MLP neurons of a small language model. Each row is named by its layer, matrix (up: input weights; down: output weights) and neuron, and shows model dimensions 64-191. Each number is 128 + 24 x the weight over its row's rms, rounded and kept within 0 to 255. Numbers have three digits each.
After each neuron's rows, "fires before" lists the tokens most often just after its 100 highest values on Wikipedia text that the model never trained on.

L2.up674:131075124118113118142167164113115098127176119122128143110132151134107102116129129113140099105098145108127165134131144171120102121147117115088125159148147120103124142175113090122155116112127143141136168145093130125106162101101132124171171163125171116131129137136136103144125120127134071099120129142125131127117155104150152179114169107155095145160100074096105078120122120137132124130099
L2.down674:125102117126099091157125156106117114123140095098127191126112134103083162122150106123155172157097126146148107095111132153143164150163179106080131116144137105113136134093113121109137090156148121109105145136079167149170156121147153115146141151126137141130103151097128108103134102129099098123093150133120125121126137188116094143122141147104114187132090123106139132140172145108163126120108
fires before: "k", "ch", "c", "l", "ce", " is"

L7.up359:148132139124108119114097138129176151137138136166099153178120154136121118132108116103136111133133130144074135145126125134114128122111111132140137131095105134054113142132107129147150128144111125125106143108102114134155123124191141097134153133128129135091155121112107141107130142155114145134122131110151112145099126111154128071150142139143133101111120126101143131162136147116106159096118
L7.down359:094126122150135128131100167141133139125158142165120154126126132138156120109120139109117110100166111097130128143129100164121156142112125133145095138128107123118154088098147144199159126141179147130093147088107103139113124116091143087162174125121083152137109075088096067131118113060148134147133072123116115097142156136160146135130121100160154185151161088110106146118135162145146115107144
fires before: "\n", "ul", "il", "r", "erv", "n"

L2.up667:110112130133137081086127170144132158153143139130120155154103124105139104141185112177100129093112136140107123116133171123109120120063174140164151146139144119127109114146095150132105155132123105124129129120111121135135101128109115112101103110122112161148138136141171085104126099127131167110107107169128113113139120144150139126088145106115133129151134148118121102122123163135142167120129
L2.down667:131127116137075131115143107123078176090125114134103130136128113111182176138127104167141126139111184116091123110113122113105159148138111213126133118132124111093121121120188131118110116162084174133129134118148112134125157083139128121127144118159127129134088166111118122110065120140129131097099124141154084119103135117118177130113159097155121133106138118117135091148106157119124104133113
fires before: "\n"

L5.up704:119137164090137102122154116109145141130145104182164152139161137129119085148137129131156167075162151105139128114142114098112150123177149145131161113153114119123133139129164138102091086108160114131125104164146144095111090117105140063096180124147105139167096142148138159114085148150108113127120140083121078143110104136114131106129111145162113063090173116124105141122134115142114126125080
L5.down704:088134118110132139148122134132082145151108105133107139116117109112142076144154152104162093095118137118096164141141099124124117155104124188118146074117112071162156164115150171120137100148140129132162087113159124108113171084135124097088147160139156163129096163121132167119114146143147098111095112151136116101147115149110115163099095116136126076070126145136130127133166097148203122142125
fires before: "\n", " ", "E"

L7.up741:134083128135160166169132157134122108146121077157126132144118101148076116148107128152153140106147108122152144156091102123120127146085145134187135136134127100156157115121127090151126138133110060120151137098088108144114118099132134150142124107156146120173147147133127135132109085140149120112096131172101116093150080151104117078177168154126135131115120110138121163153170121113145167129114
L7.down741:133105173111159167134098110121165143129107138153151120101177146098120128164101100104112094128145111166133152156076119099177113144126123101135111124114123105133128097157090135121118119132128106128150144093124158102108163123129070148154104128120151097136106187087138180074110104131108113101121123130122112124072146148115146129129137126060150112114132169126118082185143133131109101125155
fires before: "ed", "ated", "ation", "ig", "ies"

L2.up900:103145146116171140156129121153195138126093105142122179130141084142122144143136130146121132174122144174123108108104123146114138092171100118082124102130137115126144097123177137089142141146144138114113079176158118094151156125103127127114155126118160139110124130160121082159125094149133137103121096137125104121133141118105099116118117157087143142108144138116091098156132103131110135088170
L2.down900:103130137149152117133112167149171114131083134166122124137151090182155057130109136176122118125108129116102137087133128147153118089145125127090161130174154101125158110151172164091146115100154113117119088137142144104109142120090137110104146123133139133122127138156103107162122145153174139138126151148131146116114150154153110123108083162087146128109127140152108125112122124117074141096109
fires before: "g", "l", "port", "m", "fer", "form"

L2.up651:088140125123124133095092154115124147123146154148188176111105173123145127125149110143118119129142153165100120172147193148179109162124114132136133098157073086124144134103113130139150094143125116135127073111075124079115105129112105124145160103100131132129104141134157092114108117145149150127112126131170130158189166144113176134139121076143133128148160150173104108124129139083093166152123
L2.down651:129127142059140146105161131116125109103166133107151164137142145122128146137130134148124153117073107155087151131126094136156127112078123131138150090191103111122109143121117143134128146127083086149114054134131135129117125132132142118135135120169123140185102105123128101150106185152112144145140121127126131126134155135116171129144139168148160103102133113129088112127133130137123168144167
fires before: "\n", "{", "1", "4", "iz"

L2.up842:140144136138155097144122098176173122146181118136153147149170098145088139095098094156104175129112168118149118098145118122140072105113128104132158112123127096101162123134133083111092161094126127123122115126132059098117113129142166141112166084106108129114095134133169137144180093111153158145104149127093100127145127136144137141138103148135113142133159085123140086083134157116125100106138
L2.down842:123100093156158124122141145138128135145137121145156120136117133093181162113110107146128127127142175114170138133120104101122159073138130110120131115122131126125170109104140126089109157144153169116066097114120188124117090127105149114154104139111127143116123151088178154135106104122106141114120115162134145122126119135134091152090089101143109137128121107146115115104204135118124130132105
fires before: " /", "op", "ad", "5", "N"

L2.up73:143091166135139109110127120126135157134126130086123132137128152133102129123122173092129107094120150120106136146091151175113116138109104080122155116154144136154081143141155147096153156082116112147131114115149144092136146135131128142118117128160158149111149145131129155097135134141122088093109142092126143148127120124142100152114133160119141104111128151134131110131117111106136108119109
L2.down73:131103141107079114136139152161075116123090130156132147130181133146111101093077159103146089110162128094111122122142132146101160127096139066149113123142125171131111152123120133111120147130137121102099155115134168140117193082106145088129186133139153118140126179153142190119133154129125147128129095119147170133161081140103151103158155167130121115103133121152144182129120146102117128104095
fires before: "9", "8", "2", "0", "7", "1"

L5.up979:128186145144149106111131111100109143094135115126160151130112134131120117107187103133149125111104125088133160121125101155119120129095174083119099139141127129116182123091123134092151134124137154155090134147132152114166145117132127115103162115145175135104103110085148137116137140143077113107112145122131119133144142152175155126073106131149154154094156136108126136132115125108131127112164
L5.down979:090147146086150124141130148129108145107094162070139119106141128168122138136151187100157126126088111161073102146098145096142153155092118128121130116088143103124135101117110155164133152147107135136149136134116146091074145111155128125125132118151127162122125134128112116122149111148092136124134149095119096142165116132100145053102136153094108136150159072136134158136137143141200139123141
fires before: "urn", "ubl", "resent", "ain", "te"

L2.up13:149144136137165132136119099129157138100142096116136141123175149139120150114119142152134137126125136144122110155108105111130115110093131128104146123140123116131193153094137138092144160088119177126169133106102108090127164117152128101130131117143202158125120098135110122121120112108107130147121145049136115164149155165106139189165090131133157169142156123126144122136138123121132152083113
L2.down13:111132122114133113122066120120170119103137118143126148099125180128123149129116153142148133115128148132102092142124123117152127137099149101130154096134121137123146126121140127116140158127178148127096117114144149117137142096116135160120097101217151125155119141107107133111125139139129126151102136127142114126138145151109164167154099119142136103117172143137157120133157144142097119118109
fires before: " /", "N", "E", "{", "5", "W"

L2.up151:129166129089150142148122117133142129123154125124116096147129121116175131123122076097115167119127138128140088102097164101083101101095155132122085158121126135141083124112145105106139114126167089168117130130149129133140151162143143086111123138167157137127130143160121148075104097147098156122180086130105134152136140117108107133094098117134085100120137091139158167100165165110138121111129
L2.down151:124189127161108139119144128133148139123165124142071141132110144132122187102120123089118134103110127147104149116144144125139115143108114128107091134123169156095103145119105143124125112126130161136139154123169141173132135096122162118158134132127134089117155119185082146082112121144156165096129103103117145131155107095143132123171086119121124123130112103114139155150141121114138129141117
fires before: "ory", "an", "or", "ing", "ry"

L2.up425:166124124183119117105103134165107144134147120133141142138120144082106125144104062166147081140160099142117096109055125120150141148138149077150133162157139162125086139201112097141085097108161097086133118145105130107135157140129119102099128155123120105092143160093150123161108107098143112118108126156093145117148144113139111139147144131142142115112087122115166100165199130118143133109130
L2.down425:099126152130138116122153145136117081087135100106152127157147133152153120157111061099148120157170124119061152131102106156115168121129106113145105137142129145109110192126155142124128113096143136123154133131096155145126141155129098133110096171142117140099164128106153126131121143114083120117121118119094082110148099111074125134104178160144118114126128144163099119132140181109095123145124
fires before: "r", "i", "e", "ation", "um", "ial"

L2.up871:152118137120142146149159130135188108128130158147099120127137183084132138111180148103106113123118132151127171110102147099107123122083121111062171122153110111109078117168161170100117174068106176129139126136094111088120141107158091124096146140108145137114115107150154152136159106132126146133164126125116139171122136116094114125122105188217129170112111128112165122156134091139116110141123
L2.down871:141167118156127104121158106138130124070151146132132126121095094105142148145101112134142103147141132171117155128173105122173096108128169122133158134147122132164121125118125163133118113106118133150166143102105134066131154129114151170106107179136104110104101140133131166137108093098125165104104097164100114138137114153111164123113150165136119144118107138125144089126124105148102089133113
fires before: "N", "ch", "E", "le", "x", "am"

L4.up193:130187066105141106114114153122123151096110158100144140183135159130121184112148134166115134136103103119074132151134107127158127073127111118102110088111153150130118134145176092157138144117156078117069133137096095152158123130174126139101143127139148117168110129105109119116118122133124158165163132098102169142091106099083131148144115137147145147135073124099092143103170117118148109112108
L4.down193:112140102146105167125075150082136073147091144110131132137099162143109130101128121180124126129107166121106176131118140147149114097114159135152134134130110148104064069090144084077145124130129155142131130125129079136133137134143150113173121125135155117119064110097119103153128122069099117113106162117098151139170101139078139148143121156199126108121112135121121131146137132124110113114141
fires before: " of", "ic", "s", " by", "in", "n"

L5.up878:129122118064081149104133075145145112106136105109096096106156121135126061088117152124126125164102144134120160161135132108126123117140173123101128155161097129126103152119127134152146131106159154112091100148141135146149116134127132128143146105119127118162104155154140139145120175182128179126162164092111113129158108104148163145129141149153117107135120097119133117179149095096125099137102
L5.down878:097099121091168160142126115104136128095146164125140129114118127112192087125120130103127137116103133127114074130133097138087153085143149119097119120173115138144095093082165164118169150055144113150135146123155106144119117121108147159144148133121120128139133115104159136152109141126146107140148140118168143133136118141130159122154128140105114113116089151145142191127160150133126126117131
fires before: "or", "u", "am", "ear", "N", "ro"

L4.up979:159213142095175121136095136100138144113127096118140134133122120164140135132125107124113114085142149153123126114137157119104102101132121158155101133133158126134097130103110125107130119136131187186128184159120140123091157104156126123117144140153100154140149125099092120151078118117127128118149143115146110120102133133096096106179143110134150130148110134106154147110147130138167177136124
L4.down979:131112137083080133114147167124121127164142103137110114132123111127137113098164155087135181127160135127142138111120117125078126093164130101133119126164130099118116176150116133128108162176130135104123146113167121190145131131137122149138110124162114069147106135128108106135124150100117156140138093142142116109099134119106130105149110150121121119132122128117138139123116121171095121112180
fires before: "om", "an", "ory", "o", "y"

L2.up487:156177157123120147111152148130118066142116115082141139146135130164167105122162106118143158152122090092146107088149100135086109144092140120106143124104078141127133131084140076110148111167130141166144097155129145036131124096136157099153127125112142119158160116147131139134139087102107097130081122133112113107182145122096096144136120129100132097150067139116139162154123153142148134120148
L2.down487:147146186124135131159154148143124085096092132127134158168154184158153173115139132128105162095165126175096131138150134130145129156130105139103084127130150163119116157123126160137128145109122074135124155148122144103115165109120189075128124105160128172132123131186131148086116089102110050148114120088114135119145108101069156116140125125133098124134124131135118122113066164140101133124112
fires before: "\n", "m", "fer", "p", "f", "s"

L7.up901:156137157130137093144157112166165119127114150118149081118142085136119141151109120147150123156146102150130162173126150183124126103139181106151145171107112129113128186105134122102127111157129129099119138134151120141078119131132133115113111195101142146126100100111123118165082140124145098145111107136135114177120109136173102133138174110131141101107145157164084129139141148085158097119093
L7.down901:160121118149147138115093129123145091135167136163107118097126118120114148117069077068136122134154089152123135149143110133137132125157143112126133174139148138152168119107139079169160137057165104138095070159139106115143099138147097104143104104100133147135125126127173164115118104114121134131105132137106122176149114123155088121148150128127161129081110100163120134122162133118143139105112
fires before: "ent", "en", "i", "ation", "pt"

L4.up319:138091110119107133105116132099124164101107114167137146089121178127137150141151155117103133102124112129114129106094127112111155123169120148079158156119151099125117089117101139109137113132126163106106118180118130107129137147138152152134188125146149132113096148153104167153136129124156091114152121117131134136167146176121106122153183159147079093099105088122179127145115111154125159130140
L4.down319:135105123138156121075156120114143127134104148119090091142128104102128181098161130133167139110126127093101108163139131085137159107100122121165114111139135143133144122138128138122156130096135116112107132108129105156129131148150157087150123127106062125116156120157126148154124099147122145127089128117105129135075093145131153141069132110127094137140127048129109123128152160123126161102100
fires before: "ign", "ch", "c", " in", "es"

L7.up65:111124116130129142132148146165117160106119103102146129128098155131141137101144106099136146124150116138143127135090121134107151122087105121128122111122114134116144122102144117149115153138140113153142144179149094151090080125136149117110144096118124118120140107106177145082127098085126107141105133120172132124122116149161105100083105180097142121180167178089156118155117101152097101172175
L7.down65:145110097121159129108106111130130127135161106128108147124115130114147082109114096135120110134114127115128134154122085135156133161135110102149112119150160120147109111079108081146081165137133151116101121073122091085140105095091131152092096131175099164173093115083149123092169169128088107096146127130148146127142141137141091146105125166124122116106121142126141129130108169131153084191155
fires before: "bum", "l", "-", "i", "b", "m"

L2.up793:112143137146142119100091135133115137124149175159112163146109120135122113119117137160144164105059134112098133115152153138105128115119090125128148130131107077133096113117149143129136128125100160128088143158147079148125137123170084102115137111154097150092146134130152110114137105128166177125116108101101129149114150150121139098149116125156121107086075150123148136127119160122155150141158
L2.down793:133146103139134096080141122144131104134128156106128093175086132128181083110145113182135141114138100117104134129098144099125161135127102108138117101166140114076143114111141102132175141121166119087146113145151111135146130164145117111141120103148094099093068088123141118116126160176121113118115122145061105118128147160133165147136143111159110134089100132153109156100054125114119132127164
fires before: "\n", ":"

L2.up291:134172130180116148118124169123124154115163141089114149153127115094124106106178152149149124132122145133127126145115146154154068105105124116138100147116140129133104106136155058107141151171140126136135119108124133122164184130137146109146128125157115156154149159115137079122118114121079135106062101111120080112082136078166096134142148141114126159115137103117166153127138158099122131112121
L2.down291:125120128184116175132123129101141125088127123133125142157144139117138106124134109137132129115119126134132105140125143124130135156142180058160116093145148136115141174158106122120149132135118130161144081117112144126102111151126142106169074172089157146054143130153136106123130135107098142094137097159088106092173154124079129122116142079099089131139146079101145131100070154126146121122140
fires before: "\n", " He", " In", " The", " It"

L4.up774:148154096120139125153141119116120138131174091141158151137085139128101116097165151150151147160113148096109171120145129141142066100111159098125099154183164135111086106098132093147158110133151098123160130113133109148143189164140110142125150119152126093154085146132101111112115167072103146094118152184153220142129124116105122146123121136118133140141130106133137116127114124146152139117101
L4.down774:098128149167143157127127152129101136097144107117099138131121119156138120154143124119138110137122088071106109145163121162172154073115183162132120112102115115112115068093154115105109127118113132166080108145136115114141102125149116149132146114130133199135146106132115150105147159160116147132135114124157121125075088141143117171163121126156089086106136115166162105153102160138106121100111
fires before: "s", "ed", " of", "ence", "il"

L5.up836:129136135102138135109095100070152152137148125095130121145122117164140089111113143100079156119141142138096125141139196218136128101108118115104114135155145094117140161120150127065139136124108115106105134131119119168108160097152124167150145141107101099156147133132132072114115128156161107165103103113172115112153109098140104146137115131184132169140153109111135126159163110122135110148120
L5.down836:121097117112107149141111145116085135107135120139123107163135147134136105097173135117117134094129128186115132137135115142128090126138129125091152149118120123137137156138150165142121130115106092095132152155139140123173136100155130110141124138149104151182131079150134148105128098117143151119140128108142121151140130133148089148132104111114140150115143159083091120168048129143124129148141
fires before: "E", "N", "2", "W", "19", " —"

L2.up118:158114153115107125153114139109130143130145128137088134130124122153168142138100147162073109098137145131098123119121158156090144131152082123113137128173130132131096142128136145135127130078131157098125165156108121085107133159140111115099136186163123131125129087148116141126129139166131128141110094108130125149120178152118104212141128137115210164111103109109115111105149152132164108120146
L2.down118:115110155149101104115079129125090134143145095151134110096123139139135087109126096133128124097120147155094146141088120102120145103155134128121139155159125157122114129120148128140146125072141116085131132150116132069101163145130108135110103120160109116153153074104123145139183155116113132151160128177139128107121123146150119159167151151116119152112156152129117089110176117145180115115132
fires before: "4", "5", "6", "2", "0", "8"

L2.up444:092130139150144111155118180134111057117146116150098195121115111155139137100119105140129151147117135118137105133116130098139157107129089154099137142115110147106117145095117141134173156108128120142112094153122111122133123121110166157131173155157126151147092114126143086165150139112137148170122107105100091135071156118118111134140092111126089134094117127115178182140166139133113152125141
L2.down444:137101083135120138146179154113135080075088148120111156116105126146133077073127127118127119134117128143084170123123140138152147144123096163087130142147101155119102165158126168091204162127114089123128116118131117084152089146124161119102146158135143126142116149158161125157126117140159159125147109083159084145096172110121120164122151147145124150102142098122133185102114123174123159149146
fires before: "\n", "ro", "ear", "oin", "l", "ar"

L2.up657:141142102142131121105096168118144094126146131129181164117134110130128130121090120150125117155129104168069134128111129113197186144112111132104111119176122119135101115143099097118145062100151117128133143119149082133101157156083089135121126133119162131121107149119158153125116130175109149120134149104129178130118099087082093138121149097129134158159122137155115129138183156137124076136117
L2.down657:169100103123121122104122164110133103093128124167173138123146103129149109128084127145146118141099129150110123095092113134206115165109111148127149092129182120176088151098097109133104104156164098135164114099139126104146108154139134136104117138104098144075112123097145126175112134143109109081084154129148109084093102121121108144129131109125121155167103101144093124151179138149098116139109
fires before: "duc", "gr", "v", "du", "f", "x"

L4.up718:164083069152157132147112132128095129109120129176132103139159114122138180114146136090125139112173119087101151143135190091123106126136116083102137111147133128135122146089107134191170108140135139169169140113086106094139132123127145130134137173105099135079101131132120146114121125152153129091120125132092095130124123146094087137162154112166112133102116170115100113130115148128138088184134
L4.down718:099113156124127129137124118155129116141128135135120123064114111105118102159142152145063096081138145099113143165117101096149152171144137112116141133111127131121128114106154133117109135136125169123194188174173193112110091153135143164141113090151135126160096122150130088107194156109148114118141144124130074128117128134119113167094143159099140155157132131114111149082131146131096104120140
fires before: "it", "ar", "old", "ice", "or", "ic"

L2.up629:115170103123160143143081173122123155112111092119126130115175174127154111187113124154152128156125142116144111116154145123191088108100117112105120102165112101148141111151097152102142128120118147091146140140105098126117152179099133115112157164119094129117122151131150121150112157157147126124152124137119126098146081144114129143127116114167144161130113121171076069162148123153114113119108
L2.down629:130154112116137129139121134110138138092160141161152117172145109164157108146091151122134107141137119090139084098152124156164104115119166119078093082133126145127139100133124126096125111109112129094139115168091119104127137119148120087117140135137103158143130170146166142163112142117095154097143148153103112101149099153121142139106117128129117162114148159113082083111130124178126160123105
fires before: "N", "4", "E", "5", "1", "3"

L5.up622:055125131142153157151116115115126145124133120100173176071119118141108179108133072134124086128135144155122100111140129155134138130124111137122125132126094129124130118141122119189125105141161115123136103095120111112135110126122110135098123076114114114114114097146139148111135098127093170117109144150137113121149158106122142102096123159107094146099160116141140121136122129122106115118086
L5.down622:104119144136111105138087150138128148139155135104121125085152106158124105101126126103150134131142100122120085095175127139131150155165067160144119136123095143141104135141134113149138141133181124165102137112090120127153106178128132114129129106124124103142133120082139117083143116100102161131129129111111098118134130142157101133107105122192142095135138140152123074098115167162117116137142
fires before: "p", "m", "ain", "op", "port"

L2.up541:117117119099105120126070141125135103102121122143181175141107141172113137130127096169148092157136106102142097141148131117131079087110118128069148133140096089148154086123123136120145139155148149156124102076116125126138112167141085112155141126088142138133137117109141144167125164129138129132112117153136113176111158096140095165082121204149160120162096094145143163097195127120126168134110
L2.down541:115144116114126127107132105105152114148168066136127149114108100142117125158129127163111139135113092132120117127158108101138106121082120129105134112148112109160137080128126117141136131087128192125143092124140161094155136129128120129163146134127110169144171119143146133131139155126115113129120095134126132171107129123155099114092124166108152127154113111110114110081160130172146138162100
fires before: "N", "4", "E", "3", "1", "5"

L4.up144:125150169103079118188123132133145156139150070135142154163140135158105086092160135173130132139145128146201170125108118122143120084094143138152163121084169160136126088124116120108126128125133133136171135163094109116104117136120112152114125093088105109129140089143155165121119128114146125148128127148107125149137124135139138077081164134158097121133134127091154103110150163080125104132167
L4.down144:141087121155107168102137109183156163094133146097112090105134161150104099118126078152097098138116133113102131164104153115140113140147132121151174144119133133165114131102142106152105121102180135125097156131128143148156179134139101130162145111165093138178085120145104139163159134139086123130114099107134160100137109131117090107160094132118130154110127146195131125136138134170120121116115
fires before: "l", "-", "b", "bum", " ", "tern"

L4.up485:147120136116144125110179156133088175132153129142109116123135112120139134151170133100170135100135128161102135137150142131136111102135127124104141130060147135091162140125132148130107158173124112121109119136093114160156132088134123129167122156120137110140157132107141105165109158159059132064100136088114124135147150122134134150145108126078117130099112093141159130131078180130155106112109
L4.down485:185125143109135139148169078122119114114084134123114079121084154137142109134148079113130107128139169123190137156099151151159085158135110152093149157118148125168094148126122132129114106137151152150116126103105142143115117150089114146129171134147080126119117114148121102085123093183132103164127110134087110132111126078157087128115117078141143139152118174114138153144105148117144099141126
fires before: "\n", " He", " It", " The", ","

L7.up853:152130149143125103113098139083138168066150120140148128123136171138128120095143121112126142126173116131162108138149146107124104090122135108130158092176142098175081122113116119140115117119138127111119138096139103113146104126133135098092151141153191118124112125114101146113079078150125140171148136123105121183176172132121166132172118140113131143147132097100128122153117094139159182119111
L7.down853:170146097164133110098123112112112129146117124159101153158138087121145140089094166102164131112128140130098084145127147075162124143112111139108120151115142118097142146178163105101093129109159127177150107128176153103157111113114124130153108129176143131126101149126158114109140117134122107142125122143125137170137093120153170128130146158121133068102144096130175142169137153104102131104146
fires before: "-", "\n", "3", "4"

L4.up966:138137119127130134078111071109145162125151149123106213083142108106105104119133146110143176137116161137187129141128102134148143140136116149168121127121118178128133130100117135114142096115123098144147119131086139094148144118091061125168149109114126054124115139158170133126083127134144167088101108135117116149142127130103121075110119135109096111135143142141094101183123120168159141122122
L4.down966:154168134130170106144088181137145135150130165112133112141121108128110092117125146127138131124155094154111132112142144114157143134130138095134097150145111164090174141157151096153119136128148130135100126123137128134137143152186159123114121129141119112153111157138136114110113122109067098154128126098133099098181117122138125121130138104122101130119121139072107123140099082134086109130128
fires before: " a", "in", "m", "ed", " an", "ier"

L5.up457:158055117096126145109122142111135151164138142116106103174130094154102097104120091137125139110125110160109101178170164102113155116122113123115147121153141156117123154159115123139120096142171140122121114109120123068134103148156143153151174155125120121152124167151096148120127125097088177131122129098108114140153141128173131130090105119136122134111068134109108112127106092172147107136153
L5.down457:125144138143100141101088089136112143106116133107134134123118142107146063088117135102114135128126194111144163125078109112104091112189103127127135173177168139149091118127107065139125147174142088137106107136163105124130140133105148135117126132134155138188114126127163128132141130136163077117110141114087105152126132078102137153160183121138130123128157093139106102093102142104148131115178
fires before: "os", "ru", "it", "ect", "ar", "and"

L2.up907:121144161077120138120154137122064141135145156147144146132094098154125035127117120166157123153148079114122141094117134114061103102117112163127134130151144152139113157137136134181113102126132105120125140142154139113142112123111091138094161125159081114136114124130155152131144121114133173137090128112098141114151148108147086117140161124149119108141104154106126117163111146135125105123127
L2.down907:109158120122108109093159133116113113130117135131126118155108185136156099089154084118084126116139126146129105103139149129132165124109110168162130089122078095130148159131149096106157087151135098103084098130116096148119136114125120113100140154145135117160135134136092135115109126146138150117163110117109131145106125114147111106153171115106148101120150114129151149135160114117076094144111
fires before: "\n", "=="

L2.up257:125143157134143091082120125127129128143125121108157125119098105153117139193126087167128093144140137113106112099156131137156131096123083150169139157101108137119116123083096117114132125115123135101128090144132123090122158116106103133070136135173131126141120168145123124124134118112136152122106089138121107105156133148161108159159119083140116133137099138182078099179118140123136103128162
L2.down257:126151130137129133089116106119170110158110101128077130149173147151123114124092142164110178095098164146136148129126126135154132147111147103136130121100119154099141158121153145155144142109161151143114128140117137117109153108134126112135039134180104079108135154146130160080126110050163131137126181137107129186128094108147119157150119163131166149096099155147104119070149122140125110142127
fires before: "\n", "ut", "5"

L2.up726:112081135099147103155143106118088144114103166077156144141143123086144139105147111107114097167125084142129090146148138122111122118123086169147125125149143066112130099157139131153144134111114125129104163076111104139139132134120147133123117093128161120106104107111125133128172125087163144150102132098165151140127144125116108121121162113140119133162160154076138078126114175056151150156161
L2.down726:169134110129179120186106129105118115088149134127159103117189107098149120118121114120144131140128114133095125088131096144154145086086087153169144140168154128144134146145109162170164122141144123136133151114157176124111107116102140108129113118131101108171153071126086155117180157145150104132154141113169167120120150159121115091118102107120148109142184140110153119119141152114135126105122
fires before: "iz", "port", "is", "p", "ic"

L2.up243:094120131148150132112121143152117075137149127128151125138129152087139153112164084155112099107122132161099163126109125159148151145135081138114112177104115159107108084130128144117183119132181149115102114127140114182132152123126102109165116107140122133080129118142146091086134101113132156139113121122113144122115135100120147138123093107158097131117106156085153137124108176068123100132131
L2.down243:089115097127098115107148158143140099142156141056140112117167169123138131081117136120118156169128168146135142114102146177111165120126155131157114128123138138120117079127166137139126141140186084149098140108102170148116087167108115102129120160116147138081118102136140103087131199145147158153120139128103120123121103117139113161105103090120134107143130149089143108130087158123110120117105
fires before: "port", "er", "p", "pl", "amp"

L2.up229:111120114112108138169075145171094135137109065146115138123106120153081113112157118131077108117138089108114124111102162156096132109086135106127109151122147072098138121112134114181126123084124121145093111143110160124167181173124113105105140170161082147166126139157141126125125131058164145131119122178123175125145146103180106120128130123129109149142117151124151159147139184113131129107150
L2.down229:115135109143130110109138154109117141073124135133134137096168144093111055102114148107109137096147098167160123119154140101146132137130142127130108119095188120132105085100115149117114150126191096136139114126129145126136098122092104124128119095126153169110102126152148123113155132140130129127075122162139150129147130126157123127153142131143148132092146168101125116101119148100139103131173
fires before: "\n", "u", "ap", "at", "e", "m"

L2.up235:146092120129144108130105144135147145158182147100091150134144148128116097170139121148135106183117129127137146090139135122102125119092142099093087079133127095116134087111104146085145135118122145138047088123132085137105149118138131180127172108079132145139135150122154101176162138116130159173152096102121157136109095087131124180160133090141119155096102143128117095144194139177147141146071
L2.down235:122114120225142133129115106143168133141126102079142104084123137161154086117154097146119128149089136111133102108170121142156140133144104095160158128154096155111125134138183082113128123121172132141159098133119134135109150103098139119163128170138138158146120188104122115134137109104104169115117123119112094148142105181133130105130137125141124110154188133139114161155123141154104146126127
fires before: "4", "3", "1", "5", "0", "2"

L2.up4:085084143086117136148151131159152118163101101127158103139110171102141080068149105131170146081140143155146153096119121135183148120122164145084149108156153091131113095126111099130141057130135164130156145142068125118140156083149138106121148128150138134139146159107155138114129083150132132138120142122099149139112129084098121146102138141146117129139142133127144108119120128138175156133114
L2.down4:107137115115138105123146140153116087156116118090140121136151160122097126113182101118136151120145124137156111117105153135154167149148169114100105137144124092119170124118085115107160082105115184129106160142100142158122156137155148111106164117145158157153118163075139109121116130133134113112129141165135144102140146178105123112109142123167126133084146144127110127107152149125147160131125
fires before: "l", "ation", "ed", "w", "le"

L7.up375:109112127137131157170130091121142087121102109139121129138104146124184132128142100106185098138108107132112153150092132110110133118166115118138128112114119138173170096121120129132116142089117135121144124122120109118133174146121132103103146092146132142107131146121136160112127152122143124157104122075136146127110131105110089147086131125129168146112124188140175110119151112164120140165094
L7.down375:128113113177139146164095140138151085149128108156141109147091137086156080126128127138141125122103124142144136107153104131150158151182108131177117105099109103160142104115117084143107154114074152144103104128112135108121135151136137170140147144189160151089123107161086168138173154132167112126099121130138137079145107107108135127119132122123138126141191139101153123135157102158120116185157
fires before: "st", "t", "f", "s", "v", " the"